config = dict(
    num_hidden_layers=8,
    hidden_size=256,
    num_attention_heads=6,
    num_key_value_heads=6,
    head_dim=64,
    intermediate_size=1024,
    vocab_size=8192,
    hidden_act='geglu',
    norm='rmsnorm',
    norm_place='peri',
    norm_eps=1e-06,
    positions='rope',
    rope_theta=81900.0,
    rope_fraction=1.0,
    qk_norm=False,
    attn_scale=0.125,
    bias='none',
    tie_word_embeddings=True,
    parallel_block=False,
    extras=['capped logits'],
    init='uniform',
    init_std_qkv=0.0252,
    init_std_o=0.00514,
    init_std_up=0.0252,
    init_std_down=0.00315,
    init_out_by_depth=True,
    optimizer='adam_variant',
    learning_rate=0.00122,
    beta1=0.9,
    beta2=0.95,
    weight_decay=0.23,
    lr_head=0.0117,
    max_grad_norm=0.5,
    warmup_steps=217,
    schedule='wsd',
    decay_fraction=1.0,
    decay_shape='pow',
    final_lr_fraction=0.1,
    batch_tokens=131072,
    max_seq_len=512,
    doc_mask=True,
    train_tokens=868100000,
    max_steps=6624,
    dataset='wikipedia_en',
)
MLP neurons of a small language model. Each row is named by its layer, matrix (gate and up: input weights) and neuron, and shows model dimensions 0-95. Each number is 128 + 32 x the weight over its row's rms, rounded and kept within 0 to 255. Numbers have three digits each. A neuron's up and down rows have the sign that makes its largest values positive.
After each neuron's rows, "fires on" lists the tokens most often at its 100 highest values on Wikipedia text that the model never trained on. A number after a token or word is its count.

L5.gate988:150164112153188158140111084136132138065106151099097066124085115132184168157143118101186130180180098158126116133135110153062136145130124117125194126125105139166150143198095209215141089157139143090094084150131121156133133135140163171050161116117143087148073160074150148134169054031123093123
L5.up988:185098138109119137133120163158179172075111094130163129133119172072108111139091124108134131158186095122093120064122173098096096082072087105145133129089145114099118117165116111131107124176165118116035117074152200164150147161136083121164140117144125115088160163170094105121123146120151158108
fires on: "New " 24, "F" 21, "t" 8, "Re" 7, "ake" 7, "De" 5

L5.gate665:182144143198203088096146044194084138114127147165103147158138123088079171106191123107106168126177147144139092096135109120147120085154108116108103182097163125151113168123150164110151113087090140106165137115129127134099148109128137211138159167182170100126153098075204086124134133102168110113
L5.up665:092138094120098138135162078119111132143103072119115100083144173131149136145116126212208082113140127148084075152153154111087025094169115152104188089116117212159119123156103113160176143055120142131095132150148198111128138098153064111120146127129169148121146116095155126163132134104114174071
fires on: "to " 59, "ro" 9, ". " 9, "ops " 6

L5.gate17:127185120172143115126098096145139119136155214118137152141074129108111185147138091160147140190176183169121146046146119115151109123152152163097111129093134150162119092092136130091132099117117090133194138147152131135171135132168131123163089125129132152117147128120128108200124109156162152166
L5.up17:153124123039097083142205065111181151100146137113168153176160137169140116169141148143077194125130104132150115179141144146055139161175172135193133051104111179143153090083137125128157093151122164148098154084140148192077076118136102092131116075087093090134137138112134112116142129130187084168
fires on: "in " 22, "North " 17, "South " 16, "Black " 5, "- " 5, "Central " 4

L5.gate259:069115129119119153104137197091095161104090117169158119114120088146091094193117146102139162119197127127071177102114142148136142107109165134105133123186099090144096149042117127119173105172101128132120112110139134122116059127150135126081166118118171137079143218140130147076089173142183145139
L5.up259:122086152210141141130091136115131034123131097076206081130122136157139213105135170091117111153184132087122093152110105132130144116080158113075188152182083120158190069112117137126098163122119053093136084123100088145163143163128129110128077109143163112099133124128127102143145135131135162135
fires on: "I" 21, "per" 13, "anti" 10, "more " 10, "\\" 7

L5.gate807:093159099166170102148115119098136047136074172132158186140156177120163123118134157168125180079119157159177107143060185214156172095136102139093106086094166105109108124139146171195137177093159178134144155109091175067127113143149121052145115100179147143105095138095141148156165125098133178130
L5.up807:094159119123088100146146143087090166138106155089108097091143134103115085139181123115099147137170175110166093111071091136131133062115112119116138117109113117053125155177105089148075097153151153139134092068116153148127088124179144162198114068133146107149133137122119112142161168149196136105
fires on: "w" 18, "'" 16, "did " 10, "j" 7, "ak" 6, "t " 4

L5.gate609:103116130157096130136114106094105183159077078119118150130113148066127130086140135118139191128137129197130134066113077185110103074110094115066120142155108134169067142120125116189126193116134139109047071150088148138118092083129092164102147090099128135098140104120118029151169086143167131110
L5.up609:101115148186138180209121191140132098139122114099155136118098096089098109131126103155081122150172139142115136130159130114097101110085167151133089129163109112115067101101147140141143150116100145117146141120155096103103088138107073121137167042154142144132183170147135094097087131127120060164
fires on: "sub" 19, "non" 16, "Sub" 12, "inter" 7, "anti" 6

L5.gate333:118085159151117151116113157134035124114104151118050104141083154102112180156105170188162092125118129132125119134105172160125087089121210142109091153179120146145142084093109142094166159130110074069141111167118114145137109138137070109102136155095128106116141173152083093096140096107123156101
L5.up333:055135131136114126130146104061112092179156114129139144200159154083115136141167139144139153101192095124083179133140136178171138106121140132057089160093117109216138122113123118164151060190156181133106090121138130080112129100087141161103085120140117142150113091174138125099152103070155084111
fires on: "to " 28, "Mar" 14, "rec" 14, "can " 10, "es" 6

L5.gate10:129111151161114130184162110145148104108173072130131153130163185052141183107099157119183169124105158104109100113077129131088093098139153118077150133110073137164110115108143135070066080132103168153098125148151159104113113147118038162134087197114138082215132171101174087118139132068107081120
L5.up10:118091104133102126137153147156148149139147110145078201127138122202053098101088134216175071128121166138129138113128083151105117133090119175132150194128190070174083121067173167188073121191135144120083083116086113117074152148189152077147146117127143127184142156160114085098180091141083153136
fires on: "pro" 13, "be" 10, "thr" 8, ". " 7, "-" 6, "y " 6

L5.gate152:144136146155115139121086161147099127151141107113086193078111116136164143087107144028144144172173130152132097088120124124134120090107153114115093152128095184106137143135094138153147192097115209141143164098123132104113129130132123117124137117119184076141109146123105130130184140170107101115
L5.up152:121055075117108076124197126114113136141136135170116158120121118172112156071161193160151113136130144145110153142089109112145133180108136153143090100163142146137113178099101178123157130142166134148118096115154147168110189143128141131223132125142066098097088118186096208117133180065081136131
fires on: "Ch" 18, "St" 17, "st" 15, "She" 7, "ed" 4, "F" 4

L5.gate260:144096139202096137118118091187114101159148101106210115099177146086171103090130146121140156099154108128102160146087111107132054115164131138043159086120109113144170109143179116118133139074106191098133137171093171159150067086136122146127150122163078096109207107152139120137119094134157132059
L5.up260:109121137104148109131118064107129159123105033094106160102150111146200143138090184065108095142102185115123127126108150088169128068143109098128116144195081088117129084106071164081109108116081135074166140134173123154068093145120170125112108096127148131201127064150135145027077118140150145101
fires on: "ed" 27, "n" 18, "er" 10, "6" 4